config.yaml
n_layer: 8
vocab_size: 8192
activation: "tanh_gelu"
norm: "layernorm"
bias: "all"
tie_embeddings: true
batch_tokens: [65536, 131072, 196608]
train_tokens: 900600000
MLP neurons of a small language model. Each row is named by its layer, matrix (down: output weights) and neuron, and shows model dimensions 170-297. Each number is 500 + 25 x the weight over its row's rms, rounded and kept within 0 to 999. Numbers have three digits each.
A block is one neuron, or neurons of one layer that tend to fire together. Before each block is what it responds to, as a language model described it from the Wikipedia text at the highest values.

Responds to: Fires on infinitive "to" after intention verbs (tried to, hoped to, wanted to), also on modals like would, could, will, and on "not".
L3.down459:508488527506478468550506464500522507482512494508505535524537523545535475523483492515537502474502509523467535514513515506454556464530503496508506530503503507519503510502504465496441470492521492508455520505539515520517502496514511515486467516499513496449528485502531483444485540476491474501502476483506542446527483483509512512460506483525496532513488497475482431494519476527496468455518
L3.down462:548492496517527522513504455566497494516489478486499540529469501528557468490526481518501512477471496465499521536497513510543509489478564528509500517494491542519463508537476462536489505484475477497469481529538469479505512500544526489514507505514543489524508477447560527505507550502509489462535468526496492473483482516548529501492496513502452511463499497511532480516478552499526458497524
L3.down808:518442478492536481465503465486496488461520470472500499482508472499452544481468521431494471490466514484499508500491537516482493472514513482497478483510480500509525468492490485458512513449513500460508508528482492486488462463548537540515512493501478481511535481494501525473522428490479511521488507487508530501500492490477468494437512467501528527525485510517483505498516512517499449522512
L3.down873:471504520481498453531503497520481470434543519505468512478499515486501517510496460435492522513436529487488502475528507496455527489531491452493502473519524470502486507446494518507475494494458531515490516471439453511491481500508481520494537481523472488523529507490482511500488466482493467529515504500477507515505513444522487493504493537450566539450552497468487505502494498443524473505527
L3.down981:494479506531524453499511439503501499477491535501488498481498517506490445481516465530496489497517507505478500439497469487466506514407532500496479491499499501512475480508524463520531514461542489541508542517483462511550499458523498513477480455524466486494496527515500485507508493471474473521502510499483491516560532513474525491509492545486487507473481492497486540527494505534561522550541
L3.down989:545490483498501504472496494492476512494458459464497481449487516488525531502525518541458509511492469516545483428502500564496507526488498507520478519524496517486506472504528491443477476470516528496512457487511482505545518499504505481501520487496546507498548497488507497524543547433445514488501492525493480478511518512467540502531451519533532512538508478500504475487473556494502515513497
L3.down1699:550455500527461487489542492528525501479533460500532519453484474493476486480502494484442526521523538470504492502502497542475495524441494452514495485497510491514549504492503467502529509525491527508517499526485502526545466511520500518474492485571502482476493508487506504510508473495514497522405516478501534528542504479502453478532449497515518551466520533489474488532507524481516458532508
L3.down1912:511498509489556480488485497481502499499507503526479498473483461506481517482447506505479487506487507482467505474477476495525473498517460506483468540454523463476495466476531451496529498511530513517488492529487478490490459518490521487512509483489457472479493514513469524524514525479499525530492532500473493492477524503491561496474508499508484501493479542476514513508481506508562500510496

Responds to: Infinitival "to" after verbs like expected, decided, planned, wanted, and modals (can, would, could), right before a bare verb.
L2.down360:474460464470496473509495513499534453536486541528523514467512512476521487497489499489472526490452511515489521535536496500470482510524530533511486483503472488523552507469526517524499486526539506517472484515496503487447476480464521498501519522465509502510519485533516487483522502517503473474529439548483485519543557516556487477486461490517538487477508480513479511523526521526507474506494
L2.down602:513518509445500461534505496502487526463548505475458488483505493506529521555476472514495510510475509476556478495478468494499533531508509546449495484513502536490497504483525464489480542494512504492548485473462480520489499539488509480490515500482462493482496527489513533497469521479466510534542516505486508476456505512528533504498476486553494486462495492474515500523470525536528471527483
L2.down1023:531520443496499496523497480478507526478505464486490514445476501509473513520487482503488503472478522528462473525468512476450460493430501529474515507482537493481469480465538481462458540487522494459510483512464427528497495536525522490511488477517463480520575494515530518497494488497479492524446496547474497509466530505515534485500498538504511553456446510524494488530537539486507487507488
L2.down1107:534531471474513480486482493448498533503497445491519505471490563468491541536454522483502470461441502507494491475492522498480496526477498507494534482498496511466493474534511495482517502530518490477475508490531438499539508514522515474527514530541474489488563520491498481493461519452484497538526517570457499471528502516491511476464482496524496530491469489496489502538522582509507492513509
L2.down1388:514515519507504478526491511505507512489504468465468510464524493468538440510517503519509496522480518497499476451477455540504522502442489467508475504555507453478532471462542530506468501488516514511512472515464463507490504520500501526456515509481495514524465518521445460558506467480492488509513489548479454531464493537510488476504546485508505489512473477476530500514486519501459485503491
L2.down1523:510517501474557422473522531513520479477480483507505498501439509517514539510509498529500507451471485467464495486485469505511538504475514553475520477547501466490510457509543492524535545510502471491556498491529476513489471504493524469452511511503466499444540542500464530498492518516441534507472477478457498487513511469517532496507487473490453500475439472480545474470544504534503488507480
L2.down1548:541495478491523452519485474535540528472524485508473486477515526500549516540494475497476455511478501483514508533522506521502495519516482537499495520540466483473525431503522526511490552471490488533502476480517494510453505491502544487483517444490453468500535473532533514495482484493474478504509514516550481497512497481497508467454468549506469491490459526487465500524481528495480481481477
L2.down1742:497475502503527481498518516494495498486488439493521501516437503477494506473516481523488492483443468486480523514489509510466469514501473517472550521496481471481529518506498479478478520512506469491524468546555499518474447457503551537530566484535499542507521530512496508554465485527455481506541491536510497499518474513524466487523471474533483430462466487445489491514505504524526487488486

Responds to: Cells and row-ending line breaks toward the right end of pipe-delimited statistics tables, such as goals-for, league-table points, medal counts and career stats.
L4.down1175:497516502477448506480479467510540472487529468511511514504527504509567488476532495483448530464473531513520434477486514532551478493475459478516507477531468490485506491478512534494482473492521488508506466508538501509488510510502507460521489502429495507502498491476480490482488504498511466505492495507484506492532449502457551497477514468495505502498482517508477465504513445488486455505516

Responds to: Small digits and pipe separators in Wikipedia stats tables (e.g. | 3 |, + 1' 12"), plus quotation marks opening song titles or translations ("Phantom Galleon").
L2.down6:475504489537492485537489530502516482471530503492501497536506492509486462514489500491504456486477512494502468515532551448484470496516481454515457510542526479471536534541481519493511519514509515498468500504518522495447527480517525459486428509488544478480458478496498490512532442490511491489512532475503456498529480533490506474461522483474464502520507525459468490509555517518475504465537
L2.down143:506516478500460503498510491457528464513483482509512509503499521528491530517497519505527500469484503461479471537488570492450486495541477520511503490528459486480510471515472461497524478498503477509483518487536516490498532546528513491461494507521529484490463480495483497520530468538458446513525516482533493530466496498467512540467487471508491486509491486470498538507505514531473478468513
L2.down394:470539496455498490489484469442483496486459501488501522455488506487501479517504497533493541492538528492514500481513516474481516503527496514536529505531557519476528466494496533513476484449515517468482498489453469522522500511478495495494484490532479490536465473568488471520483458467539487526519492538477479505524478493502513531481478486467502508522542519499505489555511460488519478502542
L2.down638:502457506475520516491509503520490524475514491497478495521489508473479496462485493500484517495497482545492482511485501521501527513517540518455545519491509468532505536544464476576501461485520500491539491520481525485522490520495485549492507509485454450489471494481480537478490530510528509483550500529546523502481494522450494490502494523518465474524487493446504485467536510487491456522507
L2.down1309:488485498462493576429506490505488503487486456483505491560526474495490520500480466606458540505506531488447513503505484521487527483504532489517497524520513523508504467488465527498504520473491521488517548525454502464521517496506503482493528520544520501501535488528464510523483487496531480514523507464488508467485496511472488473513473506535490475533504528479525501475541486495520490493482
L2.down1504:518506512499465472480524488512493538544520517494445492499494498499487480505475476523508453510505520515510536486471520483441482510491467525527494502509499444529563525518520493496502517524511509477489511487526542530504539530508485513477492473506497494531491494499520486481493470470516498556472494485479489501514500518477474505496536492466488466480545521489491514540507505529488535479521
L2.down1862:494525481535491560472490501522500499471485495508534523464570523493481494531441488488519496538486529517475447512525536477506532478501478511551505521497527505529518482566467487527539514507483498472471474527535495505513513468516496462540497474488543512487539493485522476547471547528496549469495487526506451484512503553482532458475504509496475526504509533480528500511461525524517483518472
L2.down1961:489543468510510477470489514511482461531493497464541537465504520519510549530500480463486506488481528473487533509478526481527524497500454494511477497517481523494504498507511537500470529477570476493498514528520535541512512529496521512468480458488524499504483540490491477506522465577497523510514506506497463491486526496482531504499520435516482489479480510503482500512521507554488496443486

Responds to: Interior or closing subword pieces of multi-token words, mostly verbs and participles in narrative prose, e.g. rec-alle-d, ass-ume-s, rem-ark, and also known / renamed.
L2.down248:496540502536517464477516522481525485495492530510549503479509501467508544480533506471465513502484502496560514486505467495516452513474525505457495540517468503476473500525520527481563544486509487495463464462515476518475443491520526521475495477480443456514510536489513519514505481442506486505523483499504511478529525497525496454513484473523496489474521495514488493475474486521530481496482
L2.down716:509479469460477514464508497487507495513501540528481502500562514542500467505482475460527505503522554511491496491508537516493467511532507445555457548501491518502487517527501497491557513509492512508498460472473529467489489477497488456497511493543519486528446490476515575480486513471518459518481498498499481501509470529518483528461515529518534513534515501495501548502522486516511512451480
L2.down743:526539487483488541558484512458460472526484504487509516512495550476466486512499502521494499474490485480442527539503477525490471523478455552485511490460506537521550543482551459468503493489495548505505506459506471519484560476481541524510511507470519542480527541505525506481514484492488485511518462468506525524483500501581483522524468504506480521468505471504466521476465524518499537518527
L2.down971:477527453498512514472487471517489486501455535498482474487523489473491501494467504491511425480535476458479475516498475529494481502504514468479447463490526508503499564517517491430475484484452537535526525479484527512520558516530478507500509487546465486482518523500518526511518532524481475502481497524452515482494446480537496491492510497510503441462485511500489474496501536470493489527472
L2.down1199:531527475465510525498516537482475520489525496477535536527520504507550493530512476502470466510466471474496479536506488548506474513547468515506505531519515526523474502496525541484494497457501479470519498481490520529555475489491521532528502535472451493494511479488523505513510512507474519501493502502510508530528451479523501470528519517513471515532503474515580506474490500531534472472453
L2.down1298:508509552506505499472431540475501532481532439528477517476468540496516524462482495549543493508504488518487489461529544539508510473471490542491478510473509501517547475489518486501508474505510546500538465501453522498533497450470480463478513515496508520529503502521478524511439489543503471523467499511494454485451480517523473482472512534510477518484541493523482525497491465500505553499548
L2.down1527:536537483443500472510491538510491496533488532517522476539495484493532483512528486502496483551492494488511473520514516514527501518502476512485517518499520495462502506546494536517506489490471513473564530509497521474510517513461515495501511483519485477505516478472475478546541509452526506529535530464485550447497497517496474496474499493499512493512461530526474457547499463457521506454498
L2.down1596:505502471499518485519477503519508500478508530524474535465515512486474470512486529533507526459544468489495496537481503511441478492485512450513515480489480508509468478478491515457467456539508468500521522491447519472533482515540545515523487527456501513483485527502491500488488494490466497508459507515471539490485534521492531517481473514475447479560499463493527530535503506516491476515493

Responds to: Pipe or semicolon separators and small numbers deep inside rows of statistics tables, mostly football career apps/goals and league standings.
L3.down220:484560509511494494486517495527498503503508496487510523567537446487499539494500483482476492503512534506480512491525499519506515505514482543553505491473485479487448521501549520521440471467494490529520515523473462489458522466489497448445505443497485523500492518487506513493476475500500476498464474537473466510504513550539503512518499488486471526491511496485489495501488473490501467485502
L3.down304:501513489508504488503485456493503477495516496499502467532518483458511461487538514501503496532495566502456521478508534487510525478510449525511453480542455507516467492485526479506483493462502497532492505473483504507445470488497538514503482494542499491483501495530469475493494511506501541576472508486518487518477504503547468503493473472532486479527451514581519481519501469541497487540494
L3.down343:446510483476509501503511497504517453494478474526533485532531499512499481495526487485494491502430524514472499474524519522497466521468574482522556491532480538491479503500469509518496501496504494490487474470486530488486503510494495512502483511508523500473468488501485487532512480505501485491486471470543504476498518482503499527503521469528504488513504534474536482453428506480520526518508
L3.down716:477517503483485511467499524531498496475515500531499516517496503510492464479518488477476482486532518501458494481508568489486525512452532486506507499433500471536524517489518532513524508502548536528524517480483518525483497537512516519526469489463484483475471468517498492477484503509492520508505508552506503463515496448495522466485480482531493490475499506499517480433495499522562539553510
L3.down1190:488504511470495464543498481518525513534509528531499497506512486472557489447530505461500528515457525516460475514508480531485522485503504517512491480515491490500483482474473507494538464487552485514529516497494526512487543507474490475474494491514499478497546469452475472467489467514484511511551511510530542473516513510499498543500519486502489497481505533492499472485500494452512503457523
L3.down1464:539509489499470459509487486514495486487514494482522542545521459484535485480520526467472495498458551513520528496525502520522488465503511502491507497494513511496425493517548502486488427424507519526528488480505475480435550426480522488462480482494484480547513524480481460492452531492493511504495460476501522509477516476517527484494508483502495541523555497486482482510492504481482447509527
L3.down1742:508482505470493470474519519514466477473467474482494473526492482466527511460480480494469575505503485542536497530505465517490445526500503468515489505526474511478512500476458478534473505508521503495494497511521502518457525505497483457520507496540498506527545498493510499488465467500493471518504512521519535442487505473457504473518503507485483530458482529464500472493493504505503509531498
L3.down1859:489516449485464495473501523512527499505532453528460514514495484508546495479522457478468515492481484502507490526506487528490482439528546471454520469473518490498474476488510498509456477472526505510519530556529508533456519501539503476477489465479505477466510492468467447514460482493470499498493474469505507543455524542519581525511484510502513562487444515489471497516503510532446504462561

Responds to: Modals, "to", "not" and adverbs right before an upcoming bare verb, such as can (be), could not, failed to, can sometimes.
L4.down139:516540500496478490556494474480469567487475549532556503504472513479533492520489506523478512462505539504521479487472494461471511520492522494501517479507526484511492498463511460504522506485476510536454450476496476494520477477509446485504447532545477523499523513514491487490492493434476476528476535511529518499514519508485517522435481538469499501498485479471478528512526491541478523494534

Responds to: Middle or final fragments of words split into several tokens, mostly verbs and process nouns, as in diss-ol-ve, rel-eg-ation, str-et-ch, collap-se; occasionally a standalone " to".
L2.down521:506450504567524464522486508491528484521534531486479475478483489447497507533525526480503489531530514514472507511479494489487507519510507470514509536496548457519494471503476459532474484451513478509524440535480486446483503493547515530489514463494534546517436507462499533505498490535505510515503484501514502522513536493530471543488477518490524492422485485489514484503460490445518503522544
L2.down843:530493494511498468493564474477540477495450503519492471518525454500502524462523505474540534491479506500552477502514523472481516512483467535489476501519498507473474536490495446504481496537512513533514474546466511521487531512501465455526467531475501508495506465479521500507491468493536503527493479487505489492477522473478488462463471492469533527436493515484529486537483496536480518517511
L2.down995:470486488483521492530499499517466456524485497518517478498505470483512543486487500524522474518479480545543514507554497520552532473494502494514481480478495520468447520490486517525559480512490567516511499524463472501523525513486510497479528479502485548460499489482516498502473460477510474542495511501504475533499537475509486451502529495493467515494517506526472523499493465538510519539503
L2.down1292:516516503455513525514494472510532462504512460491540485485514502503496538513496439454515467513499500548505520507484513504470491542453486493518510522499496485471504521493536483526526474465442483549530509493518470523480484493517482518514486464491521526433521483488512495469513507505494498522502557546478508538531533537513453464499477472486519507497509501521503498533480538514541522545481
L2.down1422:490504479512488514476517505510523537517472506551504513533472516510466478466510482518525425532470490504520497446477503522507514501486509488502492507524507490487542479546503516510509503459488529536496473478493536495522543476483519532469535504505475492529493485473506534446483485475492448496496497528517499449482495511476440522552536463496491509487467464482545500505534470485492521531492
L2.down1708:484459509482452536476490487551489453443498498575470516509490500496488501502489518486486490500534508530554502465505474475508486489435469479485500536480480486530474511476490520495485524537491533495500465529513458516588505535511530463547488483504501523465481484495493494464491500512482550511477509497492499483500489488514483444526530515481484515497500470493523483482504452491444525548516
L2.down1800:470432498504515508529501450478474517454504459507480485522502484534525529506501491484482531479464519504501534549540486498515522468522528505484496519477510481516497485528517462472462478523480504513476556500486495498515489454533490506506514490509510535483560494519500445493505519526453480491506494493441492505513498515441504501472476486495492494499539505511468456494544489517519483506495
L2.down1946:506499508507505574536519473487520517526483479555528477535534487524514495496501447498479510478504528532477521533480485473471525516463530477492545477511533512489486503528502489486501471505501475493458505460491481508473483540554487477499456508488511503519446476497544501455521490503513511477507493484480516510515520497495521514509500494527502514503501541497512504479473490488477493486457

Responds to: Second or middle word pieces that finish a word split after a short first fragment, such as mar-ry, ri-si-ng, sp-y, sw-ing-ing, st-int.
L3.down151:512477489488512473498532521535459560554539492526493511501513514517524535496526512524492515517444484511496490511511480492500513494449491526505461486477472533440489514484474496507484501487505496554490514485455515499465514506523522487472502513505536500502510480521512520532535516500457508521453528550483476498520497542460497550503456511491513501518489489510515509514503476499532513464498
L3.down376:498483519542498483456455527520488511524456469498472511487480452499516518473512568454495557517499490540478449494463503494496524517517514467513565486556492525494543525543487528479480500534542453469511464506498539471490476537486483546457519490435491504483489479507481477466491521481526516507517481533546545506505480506470451476476479486477537531490514507530497487489509486512473484558492
L3.down798:469510457496462509496468493531542511491505505490501508505512508494560537461514490527449492527467508488478487509514514533465493473542510474507557510482528496458447492467513509512507513486501505549492485488503479498500491498530513486505503489513459509473481504512495487495517530490484473469493470504519513547501508510493531513487513476488517475506489490458475492507507476479511483502542
L3.down819:516496463497551451486511475485463482496506459511509528546491504534564448504472493486498522509500474532468493532508587496490440499506511501488509511507492503530505512528511492506495470469474519515517496499476487515496463507507494525498492459424466521448530526503508467466507487476515487525457478546502519507472497501474493505510534504523533484494464500521501501493492498481527518501475
L3.down1170:491536528425495464495528528509494491504478482458515470484539485529547569494470553492522472487528494481490499512489495548540518528496504511466521460511487483490523522478508483499474480467493522522470516510508518506506507505498521511524470485518514490476479533520519539510463537505497521519532492526505549496465495483487474491503537463504464457546515463530516515514526496504479489511506
L3.down1440:472503523508486510491498502500523491509526513510537485482510521462472494522448533475559479467477464529493509524512510497523519496511544491484488504488454495507539545486435480553504488522510517496481520542485493470518466450492485531478512488533527502559518525507482478471491486516487504496506512528494499500469504497469480472486523481468503501492522525501474526497496507467475501498495
L3.down1625:499455482508512494502476543506486507499488511494483496468458497445505456490517455496518481520512485500522536499493522520485523485533537506515488498513500521492515491493516502503463442533540525491477463482495521509488468551550547480491492479526542502487535536476495512569494509485501475536479487491519543512534516522449469541488489503516530513498522554518498542460566511472509488524472
L3.down1788:463517499497492499481508512482507512475513486498544539476507513521481454512476480530509482479501542517504492492505523525513441537504492520513462503469471473504507529512486467497465473469528474504484522487475520474433496464519492484497513522487462457510512502467538530467495513497503502506511491519517498518522497525485527517517503530492516495514468492534505493460507467524511528503485

Responds to: Words opening a clause or phrase that modifies the preceding noun, mainly which/who/that (the cube which, a post which), plus "of" (districts of) and closing "=" of section headings.
L2.down1034:504523492508495573472511529484512514499547473506530523481501482510473498508479505538486516535539475483505506509538527507523523455440504448480496500484482515502470494519467493538539518449530507487515504537464564474473495528515502482535437466504508494487502504450523497527498474471466507477496527478494447531549509481479483496518454466482488477499503506538537501484544525480503508513484
L2.down1282:538458510495472452452514465539524531530489515487519422503528533512497482509499479494493499484514476471509446510516502541491525520486530507539502475509483482521459508558549486476507513468479482535516480514481506457509510495469526500504479549496514446529513488520507482470519495473585499510502546506481529467451459550551488503530465493540488498515477495524507432510532501496569556485513
L2.down1424:498509509503520447484493513488514517519530488498508470504511484540506484519504539513487526485508492481448529484531540459500481539512533504491482517527477537501496507537493460495511480515500478499487479498497506505520463510513481511499531500497531479490494500477521499494533533491497509512507561518502470487519496556490510523499525487441495507484514532525514469504541533529503546481496
L2.down1509:450532476521462478516523525467486512523529515456544476497505506496482496500460499510507503479477538530499481446521508496498486486497505502526537528519525478498512469509484486490490497535565501517519516488495479526561504518518516483486514496482472512466498493491509468490501532470484489498452511515519517489448501511477454493502481487500509543480530527484483532538500486458528507478458
L2.down1713:490518483446516490518505538511496498552518502474512509534503496512504467484499504488523530569470538522453501521486502524532480505460515502541487483521439463505472504503493495542498506498506471519514474498498509509484476510469501519524539500513506497484513527510537494539533522502537498539544523502481503520514480473470523478500485498503504514513506493500476475506512476510534471478513
L2.down1728:474510468506499531501458495478529461474507488488515519524475590496463500484528468494482510521489449534528470538500525505517503466461509528497486507505495535459461508501487499440552508540535458517512536496493524529491496541502518478536502479514463515480470514513519516467468505496478529525515470534523527490497513470496501470546501460499527534469509493454491509519460490479478489497481
L2.down1755:522514532538525530480503523481482499506533536514531534448465540515464483483541456513510518534477500503534506476493498500497496508481480491496506519491495525527502485520537519515459493568469499493456460495544546495492484502523534537539489500522558515480485473499460497485534493494500500498507515499500517502517504499469513520486504499531491488446554505473484476515490486489493509489523
L2.down1842:527474522543532517470523493470481487517467467441482494470503491508532548442473505462540501512511500533497528496464489536531483524503496496496474523498497525533504521496439497495545509452471500496488487487563464484435539480477522504532499524520552493481526494526476474512481501480465487497471504531494491513529516469490515502533515508516521508492475472501488535496522504476570491462577

Responds to: Past participles in passive or reduced-relative use, often the -ed/-d ending, usually before by, to or in: accompanied by, matches played on, areas affected.
L4.down1161:515494505486514493538490522514464479486520560509579544486482510491492465520504510460519479489442503545474489496495535469513495524489485453450511479510495506500457465518462441545520461486486502511511492486508544498525517516485520516472513481528478466516529500499452462470542508472526473484518513501472554507547506498481481492475475513514509501553523499494498510497475486540486490530494

Responds to: Interior word-piece tokens in a word split three or more ways, following a prefix like pro-, cons-, en-, such as pro-du-cing, pos-si-bilities, ens-hr-ined.
L3.down300:533496508536529551459494472465501496535553488496522465491475523498499500491512517508523528499497490463505528501519538501473544498497538429514520500458500536498499450500494479523445502515506500481504504470504454487534499509515477509461537542511559478462518534463452515484491483516507488462525498527518501462447499520521463479501502479476520524507504493470467536496494521556521486510455
L3.down719:490476492476547532460535455476504491485517461527481510478486537488508534534492579510475495531539470468482516489487532527466440510470501527501497468515504500564551494517491478481465504490482507504503510496488478518462549479528504487495470517452514502492520545526492490521483538535513487524440485529503534529478491525486485521482492463491511524480495506471497501488491461494481506500549
L3.down1175:521518487483445523482541494483513476555510508531458461492541556507478530472490533480478489535521519491503499487477477492478489518529513511479472485485501479483502474532550463468449504514495518455492467517515473520472507492511464490445517476515486498474502502486508476469449491542528514516476486497494469483454516491475491498513482517471511542492459468452501540498481496505476537477495
L3.down1302:518453508492503463524464521487473522474532526446507475463503518522537515494513474471524544512487484501513482526475532510470530500492460507505478474496549550553527505435498498501518527524510497529493482468527484522554499526509497502466550486509515515509531531516516465521503485479508525536501534472518498498489471523519531507485474530484546526527446468520440498554500520511505486510483
L3.down1394:487470494484526528512480457506531475513518490520512485526525486514533471492454484471477453562482496497469446546469542487502464484481537470443524513527511524546490488478533546475451546494536476456518443532494518523472488482550535500487473487457522489481470483530482518489499518497532521497477481480455494502518484515483488499470501485569541504474470512518498483517489495520530439494552
L3.down1427:476491527492554483476460472488505442538506506495454520511469458521447482493493549472525489476481496507522431497506482478506489496550480524458494468472476466519474517527545477481468535498531467494530475503518488485489472528487495478516511515479546525468480493503507502548516513498472533511478514504496535492518506525480483470460465489530479490513498482518502522475513483521483531488510
L3.down1441:476472450484507519508480469505507480499541458505494482525520499537518526505507481484479497525518489504492453507522482506445523492509492499479514531466490480506500470478486497490530484523537504497543499549538503495478501458514510506516495524514501481485470484481533498505474481529489482482492438518465527498448485461472487466525535516512508510529466470507482523519492510529490518504505
L3.down1787:536489467509513486514432489501471507519457550510479449512485457524499495481483453483484526465509514488511482459521503458549541484511523500537507457503553479518543515501547539503485478482501478508503514504477486581447502501490538529484505507530522481481476532499514486515533464449502544530539542514515497522552497501511460483505491499556484479533490511476467531503509530506495493485490

Responds to: Subword fragments in the middle of a word that is already started, completing long words in any text, e.g. requ-isi-te, poss-ib-ly, alter-na-te, def-ici-ency.
L4.down726:506487539483485527474534486486524480495502472542489527513496511469473520537455484483503547515524499510516455489502517543472436497506474482474434534490491521510532509510430469541470521524547481503469476527518490508472494514512500504529506506472519519513502504467543505469469524502523481481505499541496516558489493474517481498492528522506503500495482499482435529455467555497503537592474

Responds to: Words that open a modifying clause right after a completed noun phrase, mostly "which" after a comma, also commas, "that", "who", "as well as".
L3.down134:463519506454546494489485452497436474509508548479500498478492494449481533512526492524503493465496522517498480524490532532505502521439534547518527516493505479521520523462477500505443496480483484567485496496497467474524527539465510493504448517495530503564512527499523500489504536500486503519516517513514514440443496472501513537519504493456494477508517447579541469506486507480500523453554
L3.down1016:508467489478466464497496475511516436500471524482478509520494468467498473519459471475483524458490498525459570483503495470508512498558475498497485508516514524505498493460514507495483495483468567483523537461494530536469439486445494502519502499557493491544484472490490497532453523531523454526487492470522497479527492486516509492540516519515517483486476510489460522450526453477545530497513
L3.down1064:546474502528502533529482479470486493536497469487482513462519535507478485508500517512437528487494507528460483484513516496509482495512568453524549483493549497461510482527518458523475496448488491554457495458496490488450508470548506516461530474521538530496500477501516509472524490466494516507542474519493525497491525537504500501518497485526484491477534503470521503482489489565482515569447
L3.down1156:515500480544485479529519481480479515478485527478455486452575485497507478544475513538518462488493475514480484506504515489504498527476495459523496499534517448477467459483507508470479500472490507524490509472483512455492482492509448502463463496461471514470492505488502512509511472502467501480510559489553502508487518475503507487472524502482499506437538518494542522432524562482492528532531
L3.down1286:532501474462508460512540494494486484537470455463515492490496527511511492491483510496510502486456517479490539506449491498502497496527482459509461507453512549504467505510520508505471541519539527536517472476507467509475520503529488509462519489539485485478506502537537502467492476537495510517439487526470469541506500501515507480482507488513501514540515498515470459517525508467513484548529
L3.down1436:525458511542506457524521522487517499491557510489497517463476507487490444509505468488462484500549515493514492475494502504529481500482519466541499511466495465500503541483499515481482511487450522493498517523496518541501475540498524511518494535539484502476516494542519524468506476518499475492442491512548530538520523501520472506445510511526529490465471532514494526476489517519533478551488
L3.down1493:514468448512466494505534516538498477506530490502542483499540513526524498508543529466518521532504519502494549488515517537473494535497516477539518503494523418521495547495507514512511480502505520542511534509537467518453495458478477487500515517502504502507512513495512504509453502494476501474498478523522503480500482513499510514549534482509523490498469511481511469490500510519515517464548
L3.down1650:469498493489488511520490483477458583509530542533481483505489525488491565495507503494524545491489528491542493467472495493522507463447494516472506526414509537506497516512496484481491492456475512538508502477489500546500503520519530518495558512489499480549489501531492562493488494464486537478519544517495464495509525518511494513453503454476489533497523531481484482488451476470481476498513

Responds to: Tokens that fill the subject slot just before a verb, mostly relative pronouns (which, that, who), also plural nouns (members, troops) and pronouns (they, it).
L4.down1114:535516474478448498537494483441491503505453587479503479458493523481513488494524498552467508512469508488508508477502507508479450473501533474485488487513507454449503519512488480503532517470520553488525469472532540516484463502530476505474521497526495495522516512520492520493509508478466540537516515490480510548573487542471493490520526523506480484460472497510525481494517524463539516517513